config = dict(
    hidden_size=256,
    num_attention_heads=8,
    norm='layernorm',
    norm_eps=1e-06,
    qk_norm=False,
    init_std_o=0.0,
    beta2=0.95,
    max_grad_norm=1.0,
    schedule='wsd',
    batch_tokens=65536,
    doc_mask=True,
)
MLP neurons of a small language model. Each row is named by its layer, matrix (up: input weights; down: output weights) and neuron, and shows model dimensions 0-63. Each number is 200 + 40 x the weight over its row's rms, rounded and kept within 0 to 999.
After each neuron's rows, "fires after" lists the tokens most often just before its 100 highest values on Wikipedia text that the model never trained on; "fires on" lists the tokens most often at its 100 highest values on Wikipedia text that the model never trained on.

L6.up58,219,153,231,175,202,156,225,182,198,175,290,218,137,205,110,256,228,234,207,226,110,193,226,199,183,282,226,210,193,183,190,165,112,273,213,277,250,159,184,149,215,245,216,125,164,212,218,219,228,245,192,197,169,239,180,263,243,152,255,162,184,211,146,264
L6.down58,225,227,166,174,236,188,177,226,162,205,205,337,241,271,200,200,221,140,208,173,233,137,226,203,135,149,208,253,229,244,240,213,154,150,199,164,220,239,162,154,126,217,233,186,210,185,226,310,151,148,258,196,203,222,167,207,230,226,235,159,168,257,278,155
fires after: " re", " E", " con", " Re", " was"
fires on: "d", "ra", "duc", "n", "la"

L5.up75,170,184,177,174,197,252,234,192,198,122,187,160,206,225,240,176,221,189,126,170,217,196,206,227,160,178,152,196,216,252,146,210,199,176,236,110,232,212,228,186,308,286,238,201,266,183,270,242,216,96,322,284,219,188,114,217,168,201,189,171,203,213,209,162
L5.down75,174,150,177,149,171,180,209,164,313,208,170,216,195,215,150,237,252,143,204,145,199,176,166,183,162,160,220,226,99,281,236,181,211,154,247,231,178,217,164,226,45,234,233,244,192,165,192,188,270,143,206,188,226,242,165,250,260,155,257,207,174,160,237,222
fires after: ".", ",", "we", "hi"
fires on: "\"", "ver", "ing", "d", "le"

L7.up328,176,224,232,186,231,224,273,169,113,157,232,134,102,292,163,292,249,218,198,182,131,180,203,197,220,245,259,165,168,125,197,147,147,178,251,247,195,189,184,199,226,205,248,159,184,176,258,216,197,196,209,186,199,173,142,217,226,189,182,221,248,204,206,326
L7.down328,181,201,208,227,191,113,137,157,240,249,229,156,217,197,183,132,170,206,197,212,187,242,174,215,179,209,208,204,178,144,232,190,118,173,137,259,214,216,222,124,247,243,232,98,200,212,146,294,163,250,210,204,219,262,196,204,200,252,177,260,175,248,261,198
fires after: " ", " re"
fires on: "ro", "ra", "l", "la"

L8.up181,262,200,277,199,284,192,153,219,142,200,128,201,156,206,213,228,229,179,182,178,272,286,222,255,123,217,197,240,206,239,245,188,216,237,246,174,187,247,188,221,230,228,204,153,131,201,240,186,221,252,184,166,101,241,251,110,226,127,109,146,177,257,262,159
L8.down181,248,209,187,227,261,172,235,270,197,220,261,217,206,213,249,238,203,224,213,194,232,227,246,214,200,203,245,173,172,250,177,224,169,277,288,136,207,196,224,230,138,195,207,201,208,192,213,134,239,167,193,253,155,226,174,242,189,233,263,187,229,173,174,146
fires after: " f", " F", " ", "f", "F", " de"
fires on: "i", "in", "un", "en", "m"

L9.up180,189,202,208,303,321,190,219,190,132,224,160,145,234,180,166,237,219,142,207,142,222,218,188,249,150,173,127,237,241,212,240,168,201,237,211,197,168,182,241,129,184,290,214,185,275,197,198,154,237,256,212,175,106,173,179,189,142,214,164,202,189,281,205,180
L9.down180,221,210,247,146,171,154,287,173,151,188,239,213,204,123,229,234,181,170,117,180,205,164,194,91,159,190,217,241,194,217,157,211,158,251,112,218,253,183,178,222,253,298,148,292,181,220,193,211,225,237,176,230,183,220,198,147,166,192,282,233,220,231,173,200
fires after: " ", "le", "re", " w", "s"
fires on: "li", "a", "o", "t", "ta"

L6.up230,279,162,203,182,228,254,177,209,159,129,142,221,249,227,202,245,211,224,174,213,263,190,273,210,167,129,220,186,212,219,222,156,172,207,173,223,197,159,179,102,193,207,170,126,218,208,264,171,208,149,206,162,146,235,224,186,240,82,248,210,229,226,123,203
L6.down230,185,200,224,292,164,245,245,175,183,255,240,242,268,206,247,181,107,308,187,229,192,176,214,315,211,215,248,207,273,155,236,206,240,246,172,175,185,251,216,288,214,172,183,198,200,198,247,187,224,257,184,200,151,202,191,217,169,179,192,220,146,193,216,189
fires after: " W", " P", " St", " Ch", " 0"
fires on: "en", "hi", "–", "hen", "od", "b"

L9.up501,188,187,207,165,161,193,196,168,151,148,274,165,174,181,190,267,215,195,206,198,310,143,193,271,133,129,173,289,166,178,102,126,175,183,197,247,215,165,213,199,166,172,226,197,157,179,221,117,250,179,225,206,183,228,229,192,252,176,207,216,194,230,168,233
L9.down501,180,208,198,185,230,176,152,171,140,225,215,240,213,162,220,192,90,230,182,213,155,138,209,256,161,121,239,264,148,193,225,183,209,152,162,237,252,186,200,203,282,235,219,244,275,157,236,193,141,185,231,222,221,198,218,176,172,250,260,182,181,169,154,89
fires after: " st", " T", " b", " ", " St", "t"
fires on: "o", "ro", "ur", "ri", "s", "la"

L6.up468,257,177,132,210,142,196,198,174,184,183,252,203,188,194,195,176,197,265,215,131,235,160,186,228,181,175,215,122,199,151,200,207,188,208,182,245,179,187,168,169,168,136,219,202,180,181,226,191,227,262,256,249,224,227,137,201,224,233,207,159,177,215,214,178
L6.down468,228,197,186,216,187,198,189,197,175,194,190,195,191,193,204,195,212,209,202,195,211,208,201,223,211,187,179,171,212,175,203,221,213,192,210,208,208,210,191,195,189,184,182,195,186,209,187,194,241,220,225,252,178,205,184,210,213,196,204,188,213,194,214,211
fires after: "\n", "."
fires on: "\n"

L9.up247,215,131,134,227,214,197,242,245,187,140,166,188,150,183,248,177,194,317,184,175,191,234,226,192,145,185,174,182,290,124,218,197,223,199,213,190,208,178,192,120,182,216,221,246,200,209,178,179,231,253,248,204,208,262,204,121,269,133,227,239,150,197,186,240
L9.down247,217,179,184,222,266,176,224,187,225,155,197,256,142,220,208,216,229,168,174,219,213,205,200,172,212,216,200,211,225,149,224,208,217,195,193,225,162,216,163,199,99,141,197,214,143,175,195,208,193,209,226,205,182,182,206,237,244,171,196,279,194,228,167,440
fires after: "\n"
fires on: "=="

L8.up316,203,212,193,269,211,218,186,235,209,252,189,199,168,159,108,236,258,89,201,178,219,263,179,264,176,195,178,211,188,195,212,173,171,214,294,148,220,141,180,204,260,259,196,176,213,233,137,135,259,180,205,232,148,206,248,216,200,205,220,249,229,157,262,197
L8.down316,266,321,173,154,157,105,188,196,177,259,150,168,170,174,171,241,179,156,170,179,198,179,176,199,120,194,183,201,240,220,144,219,271,216,208,215,215,213,191,229,238,213,202,289,176,224,265,125,159,161,243,202,266,192,189,174,230,183,169,215,177,166,273,230
fires after: "re", " re", " pro", " ", " sp", " was"
fires on: "a", "o", " are", "ne", " is", "li"

L8.up273,169,194,224,204,145,256,319,195,230,102,239,179,192,205,233,191,217,231,128,176,214,232,199,206,139,185,217,237,161,216,197,188,246,196,153,198,147,284,202,209,194,198,137,142,200,148,199,190,204,148,212,188,152,268,212,239,235,153,208,251,175,185,158,250
L8.down273,257,186,206,293,196,246,144,158,204,155,193,172,188,228,140,212,227,167,225,247,147,238,266,203,223,221,247,228,192,193,202,184,138,219,204,253,182,180,206,229,214,202,214,223,275,208,226,240,154,233,191,194,188,286,213,105,216,219,215,135,217,147,210,154
fires after: "c", " d", "th", " D"
fires on: "ra", "re", " in", " ", "or", "ro"

L5.up4,188,195,170,208,188,214,160,94,182,200,258,225,169,262,260,216,232,263,175,175,198,210,138,231,185,185,175,209,215,185,211,227,149,151,209,158,248,211,226,201,306,232,247,160,245,173,206,229,203,184,265,234,209,146,170,189,229,248,219,216,154,212,167,261
L5.down4,137,134,183,203,149,153,184,169,169,309,260,228,154,219,165,185,190,187,254,212,206,201,248,233,198,225,225,235,117,136,188,220,176,172,149,215,185,249,138,267,221,195,203,175,214,203,150,165,246,246,225,217,181,232,190,179,253,190,230,201,297,120,218,178
fires after: ".", ",", "5"
fires on: "\"", " which", "5", "00", " million"

L6.up323,135,202,204,192,203,215,236,143,156,179,172,182,165,236,134,203,248,213,155,227,226,190,223,225,148,183,104,191,200,235,210,152,134,226,281,264,187,197,146,166,214,233,174,200,188,195,208,231,176,121,236,167,282,183,207,226,173,244,175,202,118,191,248,255
L6.down323,272,248,188,239,182,238,298,182,224,207,208,169,191,209,197,200,259,192,227,167,210,187,206,159,179,170,218,202,182,160,230,169,164,192,229,157,168,160,171,249,178,238,209,275,275,207,181,141,182,165,224,183,220,175,136,197,173,242,227,191,211,263,206,184
fires after: ".", "we", "hi", ",", " who", " that"
fires on: "\"", "ver", "le", "m", "out"

L5.up109,245,159,196,216,212,236,245,232,219,227,210,141,164,226,116,145,199,112,194,169,189,193,113,242,178,204,208,205,198,153,163,220,157,195,238,204,153,183,210,223,228,244,240,218,147,232,165,96,244,196,186,249,248,183,76,242,259,238,217,190,189,214,241,123
L5.down109,165,244,211,209,230,119,299,164,171,175,195,170,243,208,213,208,216,202,235,206,278,146,164,179,104,174,235,185,210,178,228,216,208,248,248,187,234,190,312,245,169,161,158,149,180,251,211,111,154,203,251,182,221,189,180,154,204,182,240,206,226,229,148,135
fires after: " the", " The", "er", "at"
fires on: "re", "th", "n", " de"

L8.up147,203,195,196,200,296,234,215,205,285,207,185,217,198,132,186,159,224,224,188,224,183,256,170,195,194,216,169,212,187,187,213,179,168,345,219,152,172,254,213,215,185,223,205,108,262,187,251,169,187,148,236,186,205,168,211,132,190,102,212,166,230,233,228,247
L8.down147,265,170,202,182,150,171,244,262,206,239,164,246,240,204,180,197,229,234,228,200,250,160,233,262,206,211,221,201,168,285,207,250,233,159,241,190,139,196,212,152,169,130,197,232,237,191,260,142,241,237,153,199,201,156,257,212,170,250,177,226,158,208,279,209
fires after: " f", " F", " V", "f", " c", " "
fires on: "ri", "in", "ra", "en", "ig"

L8.up425,274,180,163,210,163,217,203,178,144,220,219,218,155,196,204,192,209,263,166,147,218,218,199,252,139,202,188,145,244,170,205,216,201,163,197,256,212,165,187,134,180,138,214,226,185,184,233,167,267,249,271,273,233,258,135,206,252,203,215,149,235,200,238,187
L8.down425,221,186,201,190,195,197,222,204,195,196,199,192,187,189,209,207,209,213,196,187,212,205,195,204,189,215,193,245,209,184,182,206,189,214,188,227,195,187,205,189,199,203,209,195,216,205,222,184,206,206,234,247,194,216,182,209,212,183,210,229,208,206,203,210
fires after: ".", "\""
fires on: "\n"

L5.up317,228,202,210,174,190,209,218,270,213,225,207,185,161,181,99,159,193,126,193,179,193,203,209,260,183,141,259,192,202,235,207,201,179,239,308,240,214,212,151,212,124,278,191,186,222,182,188,127,240,256,267,228,176,170,143,219,249,210,285,183,201,245,245,202
L5.down317,189,213,137,250,196,195,174,176,170,248,212,187,222,196,276,205,70,171,148,149,257,141,194,173,143,83,216,218,188,249,187,210,186,189,256,153,160,172,204,233,207,220,214,229,199,176,256,208,182,205,189,194,210,245,203,199,197,172,226,191,138,138,186,177
fires after: " the", " lo", " The", "ur", "'"
fires on: "ve", "t", "re", "ter"

L9.up333,217,209,244,134,134,160,182,249,173,213,187,203,239,216,137,252,146,215,227,198,219,186,190,277,157,216,183,251,180,133,154,147,192,235,198,140,281,203,229,230,194,198,269,156,268,240,254,204,226,245,209,164,155,112,203,200,193,169,196,229,183,303,134,162
L9.down333,226,150,141,165,279,246,218,182,214,197,240,188,156,213,216,139,215,147,173,217,183,215,211,244,233,149,151,227,195,259,260,221,233,256,161,223,223,134,178,272,236,288,244,221,183,217,201,211,154,199,254,201,209,112,187,150,124,225,256,179,162,157,229,247
fires after: " ", " w", " con", "'", " W", " st"
fires on: "t", "n", "o", "ent", "s", " re"

L9.up503,209,171,258,156,251,185,233,260,192,241,162,218,196,263,219,179,207,270,182,217,248,226,216,205,108,190,258,196,193,212,229,185,185,203,198,257,141,188,205,201,216,136,219,198,246,184,249,208,186,174,219,232,200,199,211,188,196,194,140,215,189,256,134,138
L9.down503,145,187,190,220,232,235,264,230,210,199,196,173,180,195,205,170,164,159,172,193,134,211,198,234,190,239,219,233,176,154,252,205,226,184,188,211,227,198,174,202,253,199,192,243,100,178,300,143,227,152,235,199,205,225,184,238,187,207,134,181,260,229,124,235
fires after: "en", "n", " de", "s", " can", "D"
fires on: "n", "p", "f", "g", "t", "hi"